Part of a small language model's weights: MLP 640 tanh GELU.
MLP neurons of a small language model. Each row is named by its layer, matrix (up: input weights) and neuron, and shows model dimensions 16-111. Each number is 200 + 40 x the weight over its row's rms, rounded and kept within 0 to 999.
A block is one neuron, or neurons of one layer that tend to fire together. Before each block is what it responds to, as a language model described it from the Wikipedia text at the highest values.

Responds to: Single-letter word-start pieces like s, m, n after a space, split off from a word, e.g. s|nail, m|useum, n|eck, N|asDem.
L2.up124,243,191,232,204,174,260,314,198,174,223,219,186,205,211,189,147,187,282,142,144,300,205,199,281,206,143,198,195,259,246,306,181,183,157,142,176,237,252,205,172,225,211,209,211,132,252,175,224,173,210,207,112,260,234,220,159,192,185,246,162,182,139,169,164,290,155,212,227,221,183,187,230,216,110,174,185,203,187,156,254,253,146,216,125,202,223,202,190,216,167,211,170,152,181,156,195
L2.up639,328,210,229,214,180,261,195,211,183,209,175,181,116,213,187,189,201,226,235,217,146,256,161,237,233,235,218,148,274,253,224,184,184,86,167,189,204,177,200,242,197,197,221,199,120,192,234,207,175,188,183,186,207,214,242,244,244,115,197,233,268,241,176,221,125,163,228,251,222,252,219,225,237,123,249,209,172,190,180,231,180,182,191,203,183,273,238,212,187,146,240,218,146,180,200,250

Responds to: A lone first letter or piece split off a word, mostly after an opening quote or parenthesis, e.g. "N·ovember", (A·IS), n·ames.
L4.up236,246,146,174,189,271,207,246,272,245,209,230,221,240,151,247,152,211,203,254,192,210,141,181,115,237,193,235,215,123,194,227,241,178,279,193,172,188,291,138,206,144,192,216,158,118,202,218,194,172,207,215,212,218,183,112,225,182,201,229,194,179,235,223,236,232,208,188,154,170,210,265,196,273,172,167,180,195,256,180,161,273,199,159,205,103,222,169,216,278,253,182,223,208,174,223,245
L4.up256,214,139,222,222,192,197,163,204,198,223,179,155,245,198,198,160,160,162,193,207,198,159,164,149,262,267,186,133,124,170,220,247,261,259,196,187,202,156,161,156,153,159,171,205,209,218,305,194,176,177,198,203,209,167,224,213,192,227,229,234,191,207,241,143,196,195,253,179,242,186,187,154,233,158,213,181,216,193,195,170,221,259,174,218,233,148,258,191,155,210,179,221,141,166,213,218
L4.up269,231,157,197,204,230,199,179,172,227,154,158,187,209,154,249,114,186,227,198,252,191,203,142,193,165,163,192,167,195,136,245,236,215,192,212,225,268,194,167,204,144,148,244,150,238,126,166,223,155,177,190,194,158,158,196,170,212,211,256,197,198,175,195,233,218,186,209,147,244,194,126,132,301,170,181,243,227,225,216,238,193,232,154,209,223,227,121,226,182,212,185,246,203,249,242,278
L4.up343,281,163,198,191,204,144,178,208,134,221,269,214,195,203,167,181,241,200,193,84,209,201,207,180,199,146,161,193,163,233,210,197,146,153,269,288,233,113,272,143,246,205,226,206,189,187,188,269,149,167,176,186,246,168,192,250,151,205,260,220,188,193,192,138,210,202,195,220,130,199,222,238,251,223,209,195,146,210,178,176,299,187,133,171,205,178,199,183,199,112,191,163,181,231,226,191

Responds to: Digits and commas inside numbers in tables, census counts and coordinates, plus predictable word starts in boilerplate such as families, husband, over, temperature.
L2.up237,216,176,196,195,210,237,172,148,126,158,222,218,252,216,189,213,174,204,184,213,202,207,220,159,210,214,241,205,273,185,171,227,203,267,208,213,131,187,199,221,247,189,196,140,135,254,285,175,213,226,209,128,211,224,289,190,162,238,163,169,236,171,187,296,275,94,175,207,204,237,77,129,149,218,201,200,177,222,241,195,203,134,166,241,223,248,185,185,142,253,176,197,198,180,125,172
L2.up398,254,190,243,200,169,127,165,197,164,213,158,244,204,231,163,182,212,250,193,172,232,182,235,137,283,182,173,234,217,241,202,110,152,133,234,202,131,186,216,206,219,143,198,163,204,234,257,178,188,195,210,238,268,333,191,185,225,179,244,224,223,167,175,201,231,148,151,154,224,246,153,269,120,148,198,224,199,117,231,210,210,215,185,196,164,177,172,200,177,217,240,92,166,134,168,187

Responds to: The last digit of a multi-digit number, mostly after a decimal point, in coordinates, vote percentages, times and tables, e.g. 5.563766°W, 24.48, 41.59.
L4.up178,229,208,210,202,228,139,213,194,218,226,221,243,146,218,246,241,180,129,232,152,197,230,174,214,186,187,170,202,80,208,237,222,194,193,198,201,197,222,207,179,222,218,121,184,116,157,198,176,219,238,222,173,191,148,198,223,179,208,201,204,275,165,196,247,222,215,202,222,193,180,212,253,304,144,232,129,248,186,288,234,247,134,246,154,204,179,206,204,190,193,158,217,152,222,177,158
L4.up220,227,210,211,168,159,210,228,229,171,214,239,277,212,242,127,234,220,184,265,206,201,265,189,195,178,154,175,98,167,187,315,266,235,257,194,150,215,198,196,208,205,202,120,203,208,153,202,97,222,186,222,216,235,258,209,242,128,141,150,152,269,157,200,253,256,209,172,216,181,173,223,182,218,150,214,172,205,266,123,226,205,168,244,128,242,202,199,170,202,237,176,225,246,253,240,212
L4.up296,180,208,203,138,165,243,222,191,146,162,214,170,184,222,135,224,181,204,152,161,176,185,207,292,191,199,203,151,204,221,238,163,221,179,209,152,238,178,206,197,117,215,124,155,231,239,169,174,177,227,239,211,240,196,201,277,227,201,144,214,247,217,200,245,205,185,197,143,243,226,170,249,235,96,201,229,166,189,360,171,198,195,249,183,239,218,177,278,110,215,185,264,118,237,232,200
L4.up536,159,239,226,189,147,205,275,170,166,221,125,190,233,212,250,170,195,160,247,164,254,172,178,239,193,185,239,193,129,274,232,201,208,215,211,102,222,213,207,228,185,177,184,163,179,148,203,142,222,235,256,235,245,153,249,236,159,169,191,252,207,133,319,158,206,196,254,187,222,187,145,198,162,193,151,177,254,212,153,178,140,216,282,172,213,160,212,190,210,174,236,226,179,151,125,249

Responds to: Digits partway through a number, often after a decimal point, in tables and statistics, such as 69.9[4]% and 4:0[4].01; occasionally mid-word pieces like unif-orm.
L7.up112,170,203,239,212,197,193,220,180,280,164,267,206,239,177,291,258,153,148,160,209,208,263,207,134,186,230,237,174,153,149,241,197,199,197,186,158,160,155,124,166,211,210,183,210,170,216,237,155,221,233,184,273,233,206,196,137,232,212,126,235,229,163,203,208,300,118,163,188,134,137,184,223,211,188,170,182,196,221,191,266,192,164,195,260,276,165,210,247,243,177,209,177,327,204,208,197
L7.up119,185,188,200,188,150,214,160,247,162,252,63,186,201,169,173,139,222,197,222,208,189,172,166,186,256,192,304,209,86,193,178,171,158,188,251,205,191,231,235,175,245,238,249,198,104,212,240,191,204,240,244,198,119,230,191,171,239,273,222,176,181,135,152,219,157,155,156,241,191,164,154,265,216,196,162,195,244,224,186,231,232,245,191,187,260,217,193,194,246,275,165,261,212,139,229,211
L7.up205,290,246,154,196,149,168,196,191,225,191,143,263,174,215,216,177,170,231,204,229,168,244,177,153,167,230,225,124,99,161,257,232,234,204,218,153,194,216,154,221,193,231,157,217,229,230,208,181,134,209,285,277,130,259,195,233,193,215,201,150,264,152,199,185,209,255,221,180,218,187,201,220,174,138,228,251,220,148,233,137,304,136,229,219,196,156,249,230,209,101,221,71,227,179,164,225
L7.up377,123,188,260,197,192,218,239,282,163,198,223,186,234,235,162,179,180,173,183,232,205,282,170,207,209,183,220,205,205,162,166,197,174,260,206,185,284,243,195,253,199,115,161,198,168,152,104,216,303,220,216,194,231,244,208,215,167,176,219,189,244,192,163,245,142,278,222,233,211,201,187,245,179,178,145,204,234,170,228,268,233,184,257,255,201,126,233,197,217,188,196,232,255,242,141,179
L7.up482,143,166,206,165,207,218,177,127,204,235,207,206,174,203,166,195,193,281,158,257,148,167,206,227,207,136,155,163,159,231,172,205,170,215,192,149,149,193,274,187,189,215,177,253,196,219,191,188,278,272,200,174,198,200,273,258,245,158,206,209,221,160,280,215,297,256,234,177,280,167,239,188,149,256,174,164,249,145,197,173,200,195,230,191,237,191,161,236,232,166,203,177,256,237,205,201
L7.up503,192,281,163,178,213,248,253,240,186,218,236,207,170,185,250,187,196,179,219,170,233,339,250,196,283,124,188,180,194,216,156,222,189,210,192,147,199,216,188,225,169,237,245,243,218,272,258,219,211,159,205,218,187,163,155,185,178,179,237,173,156,174,156,234,193,223,181,193,208,151,229,152,218,157,164,269,126,250,181,164,161,202,230,150,192,218,201,200,179,191,253,117,221,228,193,171
L7.up520,192,220,169,200,194,216,186,228,236,132,151,175,192,213,157,163,155,153,187,162,187,183,225,173,152,146,184,228,164,271,160,137,319,185,218,180,276,168,138,225,240,247,265,199,158,197,143,222,248,239,194,183,227,261,219,236,186,162,252,205,221,171,142,201,202,205,203,185,206,280,244,196,129,170,237,213,287,175,222,150,205,169,129,262,124,103,181,207,182,192,232,249,208,187,156,157
L7.up551,218,200,217,240,213,213,272,188,234,203,202,171,143,141,123,232,171,155,164,240,211,207,209,245,222,213,155,168,173,220,127,272,233,218,260,220,222,205,159,182,236,223,191,266,260,189,249,149,247,111,169,287,261,196,169,158,145,160,268,205,131,157,193,229,304,187,162,193,177,137,262,257,151,127,136,199,203,255,202,166,213,196,244,250,246,174,157,201,184,200,211,128,185,204,205,175

Responds to: Short opening fragments of longer words split into pieces, often verbs after to or they, such as cons(umes), n(ominated), sw(ap), acc(ommodate).
L7.up1,186,179,188,265,205,195,210,154,232,156,185,170,218,186,187,231,121,186,99,92,233,98,160,253,164,251,127,226,248,260,160,217,220,143,236,285,198,187,229,172,188,241,168,279,187,118,185,257,138,161,195,158,210,247,226,234,213,201,193,184,135,163,231,228,146,148,233,177,208,169,228,210,203,207,260,210,265,167,199,161,214,178,208,188,172,122,185,244,201,214,250,191,145,200,164,217
L7.up58,261,178,184,114,223,198,243,168,172,241,105,254,196,204,220,148,185,253,234,189,211,130,94,184,265,198,206,173,236,184,256,144,165,229,227,234,179,164,190,237,292,195,187,187,232,198,135,153,253,186,148,233,190,209,265,154,218,269,198,168,176,177,279,199,165,182,221,255,171,192,187,167,171,176,165,223,175,154,223,208,164,148,242,188,245,189,176,134,163,245,244,161,205,235,204,143
L7.up110,243,205,201,243,182,202,250,222,212,165,205,271,108,199,127,238,183,231,215,169,244,183,203,165,212,143,227,242,169,190,195,174,197,180,192,206,243,218,183,148,199,193,185,267,175,190,219,127,213,160,137,166,228,209,132,222,231,209,230,199,249,201,155,166,127,170,240,223,214,214,161,163,183,233,248,162,207,268,173,195,225,179,216,284,162,182,296,154,131,247,212,235,196,217,208,286
L7.up169,158,170,226,198,229,230,200,192,201,199,233,222,156,235,183,207,210,153,166,181,266,192,237,237,149,247,255,156,138,163,224,203,199,164,205,206,194,140,229,230,201,221,177,264,182,232,222,234,145,120,113,162,247,237,180,212,175,254,238,254,182,170,174,142,191,246,148,152,239,139,177,176,224,153,220,196,162,240,226,233,233,192,138,274,197,199,203,163,278,256,224,173,151,180,250,203
L7.up351,205,191,274,188,195,247,232,168,235,190,98,253,248,278,214,289,187,237,187,206,171,211,163,263,206,134,157,174,162,294,253,175,236,230,151,141,147,200,243,222,237,210,202,315,179,248,255,212,125,123,246,179,213,206,180,222,169,235,190,206,150,238,145,169,183,207,190,239,246,189,216,201,190,250,229,197,224,226,173,248,231,180,147,215,189,134,195,143,146,178,225,169,215,246,226,180
L7.up409,230,194,174,139,264,167,192,216,207,167,134,248,233,213,168,211,153,247,214,233,222,179,218,77,226,207,173,207,233,164,256,239,227,175,237,243,249,211,191,211,240,223,155,219,142,211,184,210,190,149,136,155,133,212,190,169,248,263,233,240,202,166,266,186,172,187,251,130,214,210,204,189,171,194,198,203,200,221,166,255,166,150,239,257,174,145,290,254,245,225,227,257,274,203,180,275
L7.up554,235,238,167,248,222,248,209,179,229,167,167,181,144,187,153,308,199,232,216,253,230,171,103,198,214,198,184,143,184,143,210,203,95,163,218,177,246,176,217,200,183,239,187,216,177,251,215,236,150,194,136,175,125,232,190,171,194,179,218,225,166,170,176,218,253,223,214,179,192,163,203,146,275,262,176,171,228,213,195,114,186,190,181,239,182,201,244,240,152,190,235,232,124,152,188,208
L7.up580,193,237,122,223,167,183,194,264,212,221,206,175,221,197,207,249,157,220,218,221,220,223,295,185,197,253,164,214,164,221,140,187,189,256,182,194,198,207,203,165,230,167,186,248,157,126,89,255,230,255,216,142,267,292,218,235,207,174,155,219,155,280,153,203,153,183,164,208,182,256,158,190,234,184,183,212,204,209,173,197,228,144,240,167,170,143,230,178,205,242,245,284,188,195,186,205